{"optimizer": "muon_variant", "lr": 0.0111, "lr_mult_o": 2.0, "beta1": 0.9}
MLP neurons of a small language model. Each row is named by its layer, matrix (down: output weights) and neuron, and shows model dimensions 288-415. Each number is 200 + 40 x the weight over its row's rms, rounded and kept within 0 to 999. A neuron's up and down rows have the sign that makes its largest values positive.
Before each neuron's rows, "fires before" lists the tokens most often just after its 100 highest values on Wikipedia text that the model never trained on. A number after a token or word is its count.

fires before: "\n" 25, " (" 13, "\n " 10, ")" 5, "." 5
L2.down679,183,206,177,171,186,219,204,193,221,186,139,223,234,154,231,190,205,189,212,257,187,156,220,179,201,165,181,183,181,183,160,134,176,249,231,208,164,143,222,266,267,269,215,154,236,188,153,176,134,194,287,150,159,161,221,133,242,191,139,201,248,175,190,209,176,319,179,188,214,245,220,188,248,272,213,258,119,169,173,172,273,209,110,154,201,201,200,218,192,174,224,230,209,162,193,191,137,209,197,259,201,248,227,103,240,209,166,216,235,178,228,130,210,222,165,208,132,209,260,230,188,190,187,192,204,192,240,169

fires before: " |" 52, " 0" 6, " place" 5, "\n" 4, "." 4
L2.down82,183,190,208,154,147,134,152,163,194,246,189,238,219,167,137,185,185,225,208,230,148,249,184,295,237,232,118,210,261,210,130,213,224,237,221,179,189,248,184,210,220,213,231,227,204,156,226,153,119,103,127,164,245,217,135,203,214,183,297,169,229,219,203,230,212,177,201,180,212,273,197,156,237,219,229,170,214,242,177,178,244,151,141,239,268,189,207,141,154,233,172,167,176,160,270,207,234,243,162,201,243,216,282,170,185,226,175,200,188,258,217,187,200,245,120,247,200,191,204,303,253,142,197,169,198,242,181,211

fires before: "|" 57, "\n" 28, " |" 4, "." 4, "|---|---|---|---|---|" 4
L5.down1303,170,168,181,161,165,201,136,156,162,142,181,222,240,166,129,129,183,162,228,216,192,162,157,205,256,200,237,174,152,101,159,197,250,146,165,170,157,114,185,189,128,168,246,185,268,217,183,181,186,102,201,146,129,189,196,244,271,177,184,202,171,214,248,201,188,203,142,184,187,186,187,214,197,198,194,166,187,201,218,158,133,224,198,220,216,44,141,164,178,191,186,199,222,237,190,205,224,225,186,228,172,180,208,210,195,265,217,138,153,189,143,150,221,188,183,258,109,235,271,234,250,218,219,180,215,179,186,131

fires before: " |" 51, "°" 18, ";" 5
L2.down979,206,207,193,232,225,203,207,235,133,215,288,267,231,196,236,150,250,103,181,213,274,197,154,186,252,153,178,277,242,229,171,275,162,248,245,287,108,205,232,125,206,203,223,160,231,135,157,225,192,174,213,164,249,202,240,232,226,182,207,170,167,210,216,188,168,194,196,248,222,177,207,181,174,101,180,260,250,170,203,171,253,197,272,201,248,191,166,179,191,205,174,193,177,143,187,224,209,212,162,160,132,245,198,233,221,191,160,218,179,201,197,315,296,222,133,187,223,216,183,192,222,205,300,309,213,150,225,247

fires before: " |" 45, ":" 18, "–" 9, ")" 4
L5.down483,176,209,190,342,223,169,224,194,225,201,190,144,157,189,235,223,278,155,121,222,218,234,225,205,218,216,259,215,255,196,199,245,189,186,179,136,164,179,176,255,192,187,201,144,239,256,203,199,217,197,191,228,179,255,171,153,236,254,226,185,227,158,214,169,220,173,202,192,162,156,170,155,270,210,164,180,195,105,220,193,143,204,216,225,148,128,229,202,212,173,277,205,219,213,169,136,231,246,223,235,199,230,223,194,115,224,160,166,145,151,118,248,226,157,155,207,135,232,221,223,143,198,127,183,214,232,220,190

fires before: "-" 76, "\n" 12, " |" 5
L5.down409,187,116,180,167,169,274,233,194,180,235,202,197,158,200,246,179,180,184,172,187,138,218,210,139,168,211,255,143,178,145,206,166,193,202,134,191,244,152,189,216,253,259,199,210,186,165,238,143,174,188,198,261,253,215,189,85,250,154,184,265,184,143,247,166,160,224,233,192,247,171,149,221,282,252,255,227,184,175,123,228,230,189,228,183,171,222,147,215,190,210,204,184,174,174,168,162,184,201,144,213,200,178,191,167,271,243,241,256,215,201,196,226,169,220,185,170,249,158,251,176,173,149,267,167,184,231,193,204

fires before: " |" 32, "," 27, ";" 10, "." 10, "\n" 6, " –" 4
L5.down1250,226,208,150,160,235,157,239,281,166,171,190,248,230,163,201,136,186,151,114,209,211,250,152,170,97,158,147,217,162,214,241,267,304,132,221,104,116,224,220,157,123,194,208,160,221,192,242,216,142,129,176,227,220,191,282,202,234,253,181,263,215,139,184,234,200,218,229,173,179,189,200,171,260,206,197,224,180,154,249,174,173,174,171,225,191,210,109,210,177,150,225,202,234,192,225,206,214,147,302,215,195,213,193,193,184,211,135,252,217,80,212,188,161,176,178,168,232,237,204,154,256,186,173,261,186,137,142,172

fires before: "," 53, " |" 10, "-" 4
L5.down816,152,86,190,215,191,241,178,127,236,182,189,206,271,194,185,188,195,284,167,140,238,239,222,182,175,155,166,212,191,204,177,210,214,229,175,148,142,214,189,217,203,196,239,200,232,242,242,248,172,178,200,187,276,241,181,220,152,279,194,143,211,144,236,148,234,158,166,165,175,184,278,148,190,276,181,191,201,193,208,198,126,229,252,227,213,214,173,177,206,221,253,165,170,233,169,165,242,136,230,177,252,143,181,207,128,190,136,204,194,135,212,159,189,191,181,216,184,165,226,204,145,220,253,176,199,197,201,238

fires before: " |" 52, "." 5
L2.down51,156,240,181,190,124,241,192,189,181,232,228,245,148,189,205,92,177,207,210,160,233,239,145,188,144,207,166,172,193,214,185,194,180,235,230,144,229,191,244,270,226,174,200,265,173,251,224,197,130,209,188,233,193,169,188,278,176,181,138,191,201,200,160,198,237,144,159,187,226,108,186,125,246,144,222,159,244,214,240,243,129,156,176,158,252,278,255,206,216,227,282,107,217,192,199,162,182,144,263,186,237,199,219,147,139,181,148,202,223,218,176,246,266,225,161,234,234,214,224,217,315,200,204,196,201,204,180,216

fires before: " |" 42, "-" 8
L5.down726,166,311,158,232,206,196,207,188,236,198,143,196,206,224,218,233,292,250,184,231,190,234,216,157,216,227,185,227,214,222,168,173,169,153,144,181,235,115,168,244,262,186,229,251,149,196,138,178,234,230,183,182,295,191,169,198,221,210,166,149,218,133,185,259,221,151,153,209,201,239,190,248,126,205,149,245,143,187,148,182,253,220,144,187,134,185,237,142,229,181,227,158,189,216,236,168,214,237,159,227,288,166,230,194,237,191,215,200,201,237,183,152,128,235,182,242,158,231,240,289,225,162,163,223,225,166,127,116

fires before: "." 20, "," 19, "°" 12, "\n" 6, " and" 5
L3.down86,229,161,188,176,152,213,148,129,221,207,201,259,161,210,209,260,231,138,325,222,205,215,179,149,193,155,194,223,195,148,237,219,198,109,173,178,204,251,269,230,190,175,219,175,169,234,135,168,235,150,197,194,188,297,147,200,240,182,229,219,184,182,218,229,210,183,188,135,201,205,259,241,123,184,259,184,201,152,161,211,259,193,201,204,160,215,205,164,205,192,242,183,174,208,234,261,220,240,250,185,227,211,243,124,112,257,214,174,205,268,190,181,201,181,237,223,214,179,176,303,156,172,244,197,283,197,173,225

fires before: "\n" 100
L2.down11,172,142,219,168,149,214,213,194,197,180,136,158,187,169,152,224,265,251,280,243,202,213,128,244,226,287,268,152,207,241,212,188,233,244,173,147,112,205,113,214,160,196,192,166,182,177,229,193,213,231,226,132,216,122,118,245,195,197,150,164,210,221,231,236,178,231,230,263,207,114,197,195,155,220,190,183,204,238,249,173,200,215,242,175,208,146,245,176,133,146,169,176,144,246,229,235,159,234,116,181,164,187,163,159,214,272,207,197,222,246,197,165,232,155,216,209,183,189,249,207,222,238,354,164,247,178,156,213

fires before: " |" 30, " States" 11, " hold" 5, "umin" 4, " Party" 4
L2.down178,233,143,198,210,133,176,229,152,248,256,178,244,148,206,222,168,256,185,224,129,146,157,227,174,202,194,213,234,217,168,201,167,224,156,277,180,189,119,189,171,223,201,174,261,230,225,240,231,265,188,271,162,260,223,194,102,179,198,136,182,155,178,211,212,237,167,198,110,194,230,194,274,178,194,286,235,195,185,140,189,151,233,221,141,122,308,175,159,207,169,133,232,290,180,195,225,224,117,134,213,243,158,120,157,252,179,231,135,166,234,262,200,241,193,135,181,178,218,184,131,203,155,211,211,248,274,181,218

fires before: " States" 47, " Kingdom" 12, "." 10, "roy" 5
L3.down170,185,187,214,218,148,277,147,211,163,219,211,216,165,189,229,159,119,210,178,200,183,199,146,281,202,212,232,172,212,173,247,232,198,149,189,233,163,216,188,228,171,182,251,224,190,234,193,203,189,195,192,312,224,200,278,184,200,175,255,221,201,282,159,185,199,211,243,104,176,138,194,207,244,184,208,171,170,254,183,174,140,140,188,237,257,253,163,188,184,274,175,246,120,244,177,137,220,94,220,181,112,217,234,119,225,173,154,153,206,219,163,243,154,183,194,243,196,168,215,203,282,197,240,189,249,191,223,198

fires before: "%" 54, " |" 16, "–" 5
L5.down1033,183,199,228,164,218,228,181,201,270,186,188,199,106,137,201,179,262,225,130,233,199,119,236,275,139,191,227,166,233,219,274,143,245,186,287,222,138,192,238,163,141,214,204,172,190,223,234,200,203,247,239,166,176,261,266,221,216,211,195,211,99,196,167,242,213,183,243,208,220,186,195,183,291,263,250,205,239,228,257,174,244,233,244,263,230,156,153,130,141,278,216,224,285,132,225,123,227,199,225,171,188,175,302,143,194,143,163,236,229,225,183,202,263,235,224,136,237,178,242,170,195,172,175,182,192,236,120,167

fires before: "." 51, " |" 5
L5.down777,216,276,136,189,149,158,168,253,175,183,217,222,131,136,151,150,108,162,174,154,286,194,218,175,169,205,243,135,222,263,200,220,230,158,190,197,165,199,219,229,224,243,208,214,194,232,273,133,270,243,194,192,181,148,248,186,186,214,205,230,215,239,177,147,200,242,226,202,184,245,225,233,213,179,184,183,181,201,342,219,142,138,174,204,197,207,224,229,165,235,274,216,247,248,172,196,201,184,96,133,160,184,242,122,170,168,211,264,200,179,180,249,139,175,282,168,215,235,195,133,217,254,127,151,164,178,216,194

fires before: " |" 50, "," 4, ";" 4
L2.down370,176,210,166,171,128,171,171,251,162,159,184,257,172,124,231,210,227,172,201,241,201,213,159,213,226,199,196,177,199,219,167,259,220,266,213,198,269,159,229,210,242,267,223,229,238,201,200,195,156,136,162,190,146,207,142,241,178,242,218,221,197,209,311,158,152,187,154,188,180,282,202,205,178,206,132,185,148,203,242,189,196,166,228,175,132,235,126,260,172,94,159,165,211,145,213,155,212,237,237,270,203,249,260,210,192,229,158,222,191,113,194,210,214,152,203,234,264,237,257,200,256,286,201,198,242,188,123,214

fires before: " |" 60, "." 25, "," 4
L3.down18,223,259,148,222,240,235,206,136,183,252,259,181,201,147,204,278,174,209,196,229,138,183,283,139,130,200,250,254,179,244,223,166,157,234,188,228,235,146,279,209,218,181,224,219,174,240,197,186,202,204,97,188,219,247,209,184,184,228,237,256,211,208,212,174,190,244,201,141,235,248,220,158,219,157,242,131,245,189,225,258,236,254,225,210,164,164,282,152,205,174,201,248,217,208,167,197,239,178,210,208,166,220,265,120,182,235,288,180,209,202,214,293,238,265,154,168,221,167,260,241,187,117,147,201,212,189,221,215

fires before: " States" 77, " Kingdom" 14
L2.down838,238,261,140,177,241,201,164,241,221,218,150,237,185,270,127,217,219,204,204,246,96,240,172,215,296,207,197,135,159,174,147,248,230,242,154,200,165,179,169,251,215,220,186,261,186,301,190,164,144,261,204,286,216,256,218,239,230,223,175,268,137,180,219,247,225,141,123,210,167,215,246,162,216,167,228,229,197,216,187,226,232,157,214,251,206,203,248,178,202,285,200,161,174,201,185,214,209,180,240,179,126,184,221,161,189,193,210,180,262,206,252,143,263,251,243,248,190,167,249,186,189,222,320,184,219,214,136,269

fires before: " |" 45, " of" 14, "," 7, "." 6, "\n" 6, " for" 4
L5.down984,126,143,313,164,285,212,195,216,220,246,214,244,185,221,225,255,189,203,234,135,215,259,208,146,195,235,178,242,191,232,185,215,271,141,181,168,188,255,223,177,170,212,168,220,317,168,204,136,260,247,211,239,175,201,203,162,105,172,234,215,234,179,199,208,203,96,233,241,164,147,272,268,226,172,165,151,194,170,205,190,144,210,197,233,212,186,144,169,181,204,210,211,193,238,209,258,173,131,145,141,181,191,220,199,156,265,200,207,190,95,206,150,201,276,161,222,237,233,252,221,241,142,191,162,178,167,174,223

fires before: " |" 93
L5.down487,249,229,152,183,197,249,144,194,166,223,255,168,170,221,207,172,180,169,143,105,212,173,169,197,122,263,199,198,206,205,195,203,268,247,185,203,268,122,175,304,193,278,211,136,137,209,257,145,153,173,177,164,211,230,197,117,218,195,159,194,132,175,200,193,255,181,135,209,230,166,168,209,199,217,202,176,167,256,186,208,161,243,208,165,189,172,159,221,126,201,208,154,166,224,239,180,181,235,227,183,155,213,193,100,259,186,227,249,220,281,291,261,226,134,200,210,221,142,189,205,197,291,208,126,171,233,139,222

fires before: " |" 86, "B" 4
L5.down194,211,206,256,261,191,182,183,199,187,223,188,254,129,162,185,187,233,208,130,235,252,167,224,235,188,152,255,140,244,194,258,166,237,215,263,217,179,225,174,197,171,164,241,209,109,189,198,208,189,175,146,185,284,178,242,189,218,212,178,153,276,100,132,172,200,232,210,209,210,106,177,156,168,210,144,252,251,224,200,242,242,234,186,200,177,272,264,221,249,195,176,187,203,180,170,190,185,181,184,247,187,238,244,162,223,182,222,221,154,156,227,253,240,174,281,266,204,127,264,152,213,171,146,213,193,217,151,207

fires before: "," 47, " |" 22, " –" 14
L5.down1094,224,177,218,192,199,239,284,227,113,219,152,166,139,246,187,158,210,199,123,118,201,180,202,156,239,228,200,217,180,194,226,233,150,204,220,203,317,160,272,201,250,268,219,188,217,181,201,214,161,228,147,160,164,126,241,138,148,230,218,143,172,164,193,204,204,154,183,205,214,152,141,217,161,223,182,218,249,235,152,158,206,184,219,194,223,236,222,164,192,173,168,146,290,147,180,255,187,180,163,167,183,139,155,268,211,180,135,205,150,236,154,211,242,201,204,198,190,185,197,187,278,166,163,260,224,163,165,276

fires before: " |" 39, " 0" 13, " 7" 6, " 1" 4
L5.down286,191,196,192,181,187,120,282,282,220,155,240,129,194,240,197,218,181,202,186,205,175,163,151,171,207,225,180,202,264,219,229,168,188,203,161,216,287,175,187,183,262,249,178,211,171,181,232,179,198,185,180,184,275,239,98,197,191,174,229,206,211,197,182,218,183,264,159,232,209,170,229,204,181,279,168,228,171,202,241,193,274,194,203,137,155,152,151,149,147,265,244,148,140,139,217,168,187,179,138,205,212,179,150,179,212,159,170,194,246,178,205,204,107,254,237,238,217,109,183,97,119,256,185,224,187,168,201,186

fires before: " -" 72, " CA" 8
L5.down733,131,170,169,236,191,232,189,151,218,212,291,186,242,168,99,218,208,201,263,192,237,206,158,223,144,257,180,258,218,152,291,209,236,214,260,275,263,161,178,223,183,224,303,158,197,167,224,131,245,148,226,118,210,205,196,209,223,178,210,170,230,138,222,177,110,245,186,189,248,220,230,192,247,185,159,190,213,242,172,269,220,234,258,114,190,154,210,182,236,144,200,243,204,182,204,228,186,225,246,260,202,151,205,200,241,218,156,212,195,225,232,159,240,211,206,199,195,226,198,143,270,185,187,222,168,209,202,135

fires before: "\n" 66, " -" 5, " |" 4
L2.down449,188,228,202,169,200,259,233,184,243,204,232,112,173,197,237,129,239,170,223,194,223,204,189,179,157,255,211,233,239,161,237,184,246,185,281,218,142,214,224,217,249,181,225,218,206,173,180,232,200,190,180,129,214,190,187,247,209,216,152,138,184,189,229,248,197,268,193,235,243,181,237,193,196,217,175,185,196,166,221,202,250,270,202,225,144,192,255,185,264,250,216,220,192,285,247,215,181,277,160,161,221,191,177,248,223,205,151,174,223,261,208,189,187,216,227,184,162,171,224,150,274,139,208,157,220,223,116,215

fires before: "\n" 52, " " 30
L3.down983,117,193,177,177,148,178,135,226,198,166,265,121,170,222,243,165,264,215,276,237,172,166,224,196,268,204,211,188,192,264,192,153,214,273,220,228,244,264,140,165,215,211,169,212,236,239,200,197,197,154,206,243,208,156,187,242,172,227,236,207,167,183,250,148,223,201,130,187,260,239,158,140,188,175,148,212,257,243,172,250,160,288,170,218,248,163,190,161,194,274,210,161,256,196,147,184,288,221,236,215,162,154,181,225,188,199,132,242,215,202,238,253,210,213,301,181,138,238,163,204,293,187,222,168,155,241,163,295

fires before: " |" 25, "." 19, ";" 7, "-" 7, ":" 6
L5.down428,201,220,290,220,157,223,194,162,182,283,218,183,201,183,177,150,176,154,247,231,253,268,206,213,170,207,224,147,226,236,224,229,187,197,142,137,149,173,176,201,134,106,179,277,223,277,200,227,148,174,118,219,160,272,219,138,193,200,233,170,200,208,211,229,195,100,105,156,147,150,245,119,198,186,308,195,209,186,200,217,113,172,292,177,187,184,170,186,137,257,179,170,247,190,177,192,224,139,209,253,192,189,200,251,164,264,240,201,128,157,221,183,248,157,217,193,252,148,187,209,195,214,171,244,167,208,246,163

fires before: " |" 70, "ib" 8, "uter" 4
L5.down762,293,161,207,218,191,225,160,181,260,263,299,128,256,212,190,159,222,143,157,160,277,260,169,152,150,207,242,191,268,191,178,205,218,212,223,184,156,149,198,212,240,264,185,197,224,214,132,211,167,218,218,149,312,215,231,225,248,215,195,136,284,204,241,253,267,235,201,219,247,184,215,206,228,147,198,155,219,159,180,187,192,215,205,216,199,227,225,154,192,239,243,163,212,234,195,221,167,231,222,268,216,110,233,238,162,222,188,192,213,153,294,236,214,214,168,224,229,183,235,218,213,218,227,65,173,250,227,182

fires before: "%" 38, " |" 31
L5.down458,117,226,276,191,222,135,193,176,208,249,196,161,126,154,217,223,231,249,210,245,220,178,239,184,162,217,287,168,228,163,185,118,212,201,239,219,184,170,206,242,234,280,219,225,140,243,206,229,198,210,240,164,192,182,154,220,240,192,296,130,253,158,218,170,138,201,210,243,288,144,179,217,223,204,165,234,240,209,214,157,207,226,210,171,179,155,181,149,241,199,114,141,141,246,220,177,160,220,247,224,124,172,155,151,196,164,236,136,219,177,191,167,131,140,248,187,168,212,209,203,242,243,202,269,143,204,218,263

fires before: "-" 52
L2.down195,204,230,154,218,194,213,176,136,229,198,186,205,237,172,186,309,205,268,200,94,169,198,140,201,189,244,179,159,176,274,227,187,229,152,222,180,209,147,177,200,212,192,202,284,68,236,240,224,204,126,157,238,230,199,218,164,178,213,230,201,164,223,175,231,188,148,172,145,123,314,253,220,126,222,168,233,210,152,189,242,138,167,184,250,199,183,103,228,136,158,169,138,175,166,184,172,190,220,233,217,270,159,220,165,163,167,237,213,200,188,240,220,167,226,202,138,204,222,228,177,223,200,210,180,250,214,230,233

fires before: " |" 40, ";" 5, "%" 4, "\n " 4, ":" 4
L5.down1296,213,175,216,214,195,221,192,260,223,140,128,154,205,203,138,187,167,199,149,226,208,112,110,216,222,247,177,146,180,224,161,236,204,248,228,281,207,142,248,179,202,148,213,149,203,226,228,159,213,168,161,182,216,176,252,180,206,226,154,156,206,252,171,251,189,140,194,163,242,235,236,225,269,235,206,215,116,183,161,224,179,153,246,188,234,247,173,208,136,212,232,147,223,198,213,190,181,174,192,180,191,145,234,199,124,137,149,171,178,104,222,173,132,151,209,226,206,194,180,222,152,210,240,281,205,142,184,226

fires before: "|" 91, "\n" 4
L5.down1171,186,236,169,179,166,286,153,184,200,182,212,132,211,230,187,177,199,190,75,224,225,126,192,109,316,245,211,194,141,240,191,189,199,216,169,198,112,182,263,160,192,179,221,196,194,203,193,123,163,176,213,222,177,153,150,190,174,208,226,201,109,228,209,282,183,147,160,128,224,163,172,191,71,161,253,203,179,239,180,313,230,260,170,180,197,255,188,262,201,226,140,149,144,213,197,222,159,210,192,253,123,145,228,204,219,214,282,243,203,277,213,197,133,221,212,196,142,212,223,227,174,215,171,210,226,195,183,194

fires before: " |" 100
L5.down413,212,283,199,169,188,225,194,215,165,179,176,246,213,209,169,169,113,139,0,169,223,252,214,199,169,191,181,329,195,248,207,221,198,241,142,206,268,232,148,184,245,242,158,219,155,194,187,190,147,193,169,253,131,223,184,173,223,209,200,213,230,144,233,198,225,205,180,191,195,223,265,205,188,145,163,193,218,199,238,187,166,241,198,214,188,201,181,215,264,188,235,208,271,68,241,229,135,212,183,200,167,206,238,178,277,136,198,251,170,240,210,147,270,155,233,197,206,228,145,164,225,251,171,269,260,221,179,199

fires before: " |" 44, " of" 16, "." 7
L3.down994,164,262,239,172,159,218,184,164,149,106,187,203,254,182,184,168,136,167,217,235,228,214,130,192,234,161,216,161,136,164,189,208,164,166,251,198,100,214,208,159,209,179,199,160,282,222,136,279,229,133,184,203,250,243,249,267,254,243,150,193,177,247,186,248,204,179,151,254,242,232,137,105,222,189,236,219,233,221,178,226,195,174,176,180,189,164,226,176,218,184,218,212,156,237,179,151,211,161,234,235,186,232,249,170,262,186,259,261,218,223,133,155,225,217,234,260,216,202,198,244,236,201,215,161,196,238,124,159

fires before: " |" 36, "." 28, "]}" 6, " million" 5, "," 4
L3.down1197,168,236,125,165,146,225,195,211,177,194,241,201,164,214,149,146,214,219,221,128,197,187,188,238,210,225,181,156,253,234,162,280,153,242,202,168,193,181,236,170,189,238,254,202,214,234,191,132,157,258,215,145,178,126,186,200,193,195,207,220,179,202,295,155,110,172,248,267,295,203,161,235,208,166,210,217,222,220,141,193,178,164,132,197,183,168,228,200,172,271,175,139,130,101,160,215,220,231,258,205,198,179,179,181,253,207,170,143,211,204,183,245,208,196,169,236,214,236,244,230,292,171,222,212,184,214,243,170

fires before: "\n" 27, " |" 26, " of" 8, " and" 6, " (" 4
L5.down838,199,160,180,187,220,234,170,308,220,185,145,214,170,213,191,222,250,200,235,302,265,160,218,225,243,275,192,216,176,270,220,173,225,267,244,169,217,166,212,213,240,181,151,176,203,180,144,232,211,117,249,197,258,267,226,283,260,186,138,196,160,201,143,151,148,213,218,175,193,176,246,160,207,255,193,234,176,243,169,221,231,200,157,185,241,233,160,197,176,250,231,223,179,191,191,211,275,190,166,233,240,183,165,223,237,149,150,261,230,151,168,168,157,168,248,238,195,203,215,201,212,225,235,233,207,156,254,173

fires before: "\n" 35, " 1" 5, " 0" 5, " " 5
L3.down335,209,146,184,198,199,139,205,157,132,238,195,220,174,233,148,196,203,205,181,228,178,167,221,243,197,200,199,182,256,139,309,238,277,166,250,174,210,197,168,163,195,196,185,219,181,142,143,171,142,216,105,222,235,207,146,205,256,211,249,247,256,242,230,226,222,180,213,215,250,96,147,180,297,247,231,216,213,266,164,236,185,219,260,211,216,203,201,170,182,159,163,217,234,123,226,118,243,109,257,243,265,223,240,235,241,195,112,202,186,191,250,38,222,199,153,115,171,186,195,292,257,211,221,221,185,196,169,221

fires before: "-" 66, "|" 14, "\n" 10
L5.down71,150,159,200,191,141,203,178,264,208,242,207,124,141,279,292,226,250,169,182,249,197,170,178,221,227,260,191,118,183,266,163,217,203,160,237,282,105,145,193,183,227,228,241,190,214,199,180,157,128,216,159,216,192,174,218,216,171,207,192,223,171,218,262,183,118,183,163,261,195,178,187,219,181,172,188,253,230,177,164,199,140,223,210,181,174,221,214,184,205,204,173,186,223,170,175,217,176,222,181,225,148,253,177,284,173,245,228,200,165,271,210,203,157,201,199,235,210,198,212,195,119,248,257,192,98,175,154,199

fires before: " |" 35, "." 9, "'," 8, "–" 8, ";" 5
L3.down112,172,286,162,232,205,156,225,163,249,161,230,186,213,181,179,186,213,225,239,245,215,140,292,245,178,192,200,192,170,256,215,224,201,216,249,196,125,200,221,203,179,235,229,182,152,188,251,169,210,178,204,176,233,215,145,230,225,155,158,199,242,211,239,199,174,142,207,198,145,200,201,180,199,150,142,284,253,177,230,233,188,177,251,156,222,143,256,140,198,148,251,121,218,237,241,189,264,201,267,181,207,173,229,155,187,230,198,150,234,195,244,227,169,181,228,193,217,201,253,165,203,218,191,152,235,188,178,200

fires before: "\n" 93
L2.down128,268,132,170,219,146,152,150,210,223,172,317,164,128,260,139,188,192,232,248,173,201,236,203,234,174,205,182,197,224,187,170,198,226,190,134,242,226,232,156,199,163,238,263,168,277,129,200,144,130,150,204,186,221,121,208,186,190,136,218,170,171,223,211,257,202,253,206,217,77,215,231,138,175,219,233,212,229,239,93,239,203,214,196,187,185,174,168,283,160,229,195,203,163,199,230,251,220,250,150,187,215,196,193,169,146,264,290,250,161,208,263,210,203,170,191,225,154,257,193,171,188,223,191,178,119,122,242,219

fires before: "." 50, " |" 7, "-" 4
L2.down29,162,230,243,109,241,138,268,166,226,181,264,195,288,158,166,196,204,240,225,219,222,268,157,135,201,170,156,211,170,106,173,199,220,211,271,183,201,243,237,186,136,182,240,197,186,158,206,102,185,152,213,226,268,134,123,205,122,238,285,211,262,179,135,149,231,138,219,244,213,153,237,227,170,253,215,209,201,194,268,232,174,217,173,218,205,149,194,203,222,167,189,220,231,146,152,217,239,261,157,174,178,170,140,196,166,181,239,258,171,268,205,233,226,250,216,208,200,143,258,232,238,272,241,180,284,223,222,194

fires before: " |" 95
L5.down379,221,164,251,263,136,234,182,317,220,117,169,157,174,211,209,164,143,218,175,103,223,177,217,173,185,191,170,167,180,214,155,183,234,207,246,174,260,221,164,217,201,224,145,226,182,227,206,169,226,119,211,158,202,282,183,192,261,207,134,147,221,200,233,171,157,204,190,222,265,179,269,177,179,198,152,219,166,312,208,201,172,196,199,180,209,245,199,168,180,179,236,232,162,149,169,213,175,224,217,163,191,173,260,217,224,217,126,202,224,200,226,202,179,214,196,227,177,214,236,190,205,185,223,238,243,170,231,203

fires before: " |" 39, "." 10, ":" 7, "–" 5, "," 5
L5.down83,280,230,139,211,262,221,222,171,215,245,126,257,202,205,168,246,207,243,179,205,225,186,225,191,134,187,168,130,167,171,211,194,222,164,225,237,218,129,244,278,169,144,220,176,209,248,168,196,171,210,201,176,197,256,197,167,202,192,281,156,210,257,239,217,133,190,147,205,205,183,164,121,277,231,256,204,196,159,195,189,183,241,163,176,195,152,240,131,170,217,274,196,235,179,222,180,209,241,241,198,196,170,208,114,180,190,204,250,216,153,174,222,173,189,233,187,264,202,200,202,272,211,180,206,242,245,273,214

fires before: " |" 93, " by" 5
L2.down613,224,161,189,225,160,187,243,335,209,216,171,217,185,264,174,184,277,182,144,229,211,268,160,209,290,166,228,204,216,206,277,196,232,199,161,200,254,168,258,223,184,249,173,189,157,171,202,119,130,188,159,204,235,206,133,258,205,141,144,228,171,172,213,289,163,212,258,194,252,201,156,210,267,174,209,223,101,211,217,229,204,198,196,203,183,235,197,169,189,176,178,213,91,217,194,212,181,221,186,192,209,214,213,231,225,183,259,151,217,169,197,226,218,163,181,135,187,147,237,210,235,197,256,128,205,217,187,192

fires before: " |" 42, "'" 15, ";" 10, "'," 10, "." 7, "\n" 6
L5.down765,229,260,194,151,252,168,193,148,219,201,182,213,256,224,286,205,180,162,120,225,235,181,163,197,119,155,148,255,157,143,186,226,214,188,204,213,190,236,215,193,241,284,130,149,232,236,208,205,170,146,175,196,200,210,242,227,233,202,208,231,219,182,180,218,208,180,291,202,235,151,228,151,174,172,179,253,186,255,206,177,253,106,235,126,223,224,212,203,209,221,155,236,227,207,184,195,236,194,237,151,198,316,236,208,215,203,208,154,277,263,120,247,257,251,192,165,240,229,232,224,215,249,234,280,222,152,182,165

fires before: "-" 85, "\n" 12
L5.down1231,253,218,178,195,136,144,213,245,233,246,218,166,128,196,249,194,227,241,203,198,198,232,218,151,210,187,241,193,244,248,194,204,223,156,229,237,182,231,195,242,269,254,190,280,143,223,202,163,164,181,219,172,198,168,211,187,236,137,181,201,180,274,196,146,227,161,208,180,228,206,146,203,144,178,163,220,191,157,215,227,151,202,227,212,117,258,155,171,169,180,108,201,154,150,198,120,188,170,175,210,170,189,233,155,151,288,164,163,225,216,192,245,226,221,159,206,196,183,246,231,177,226,148,176,266,239,191,156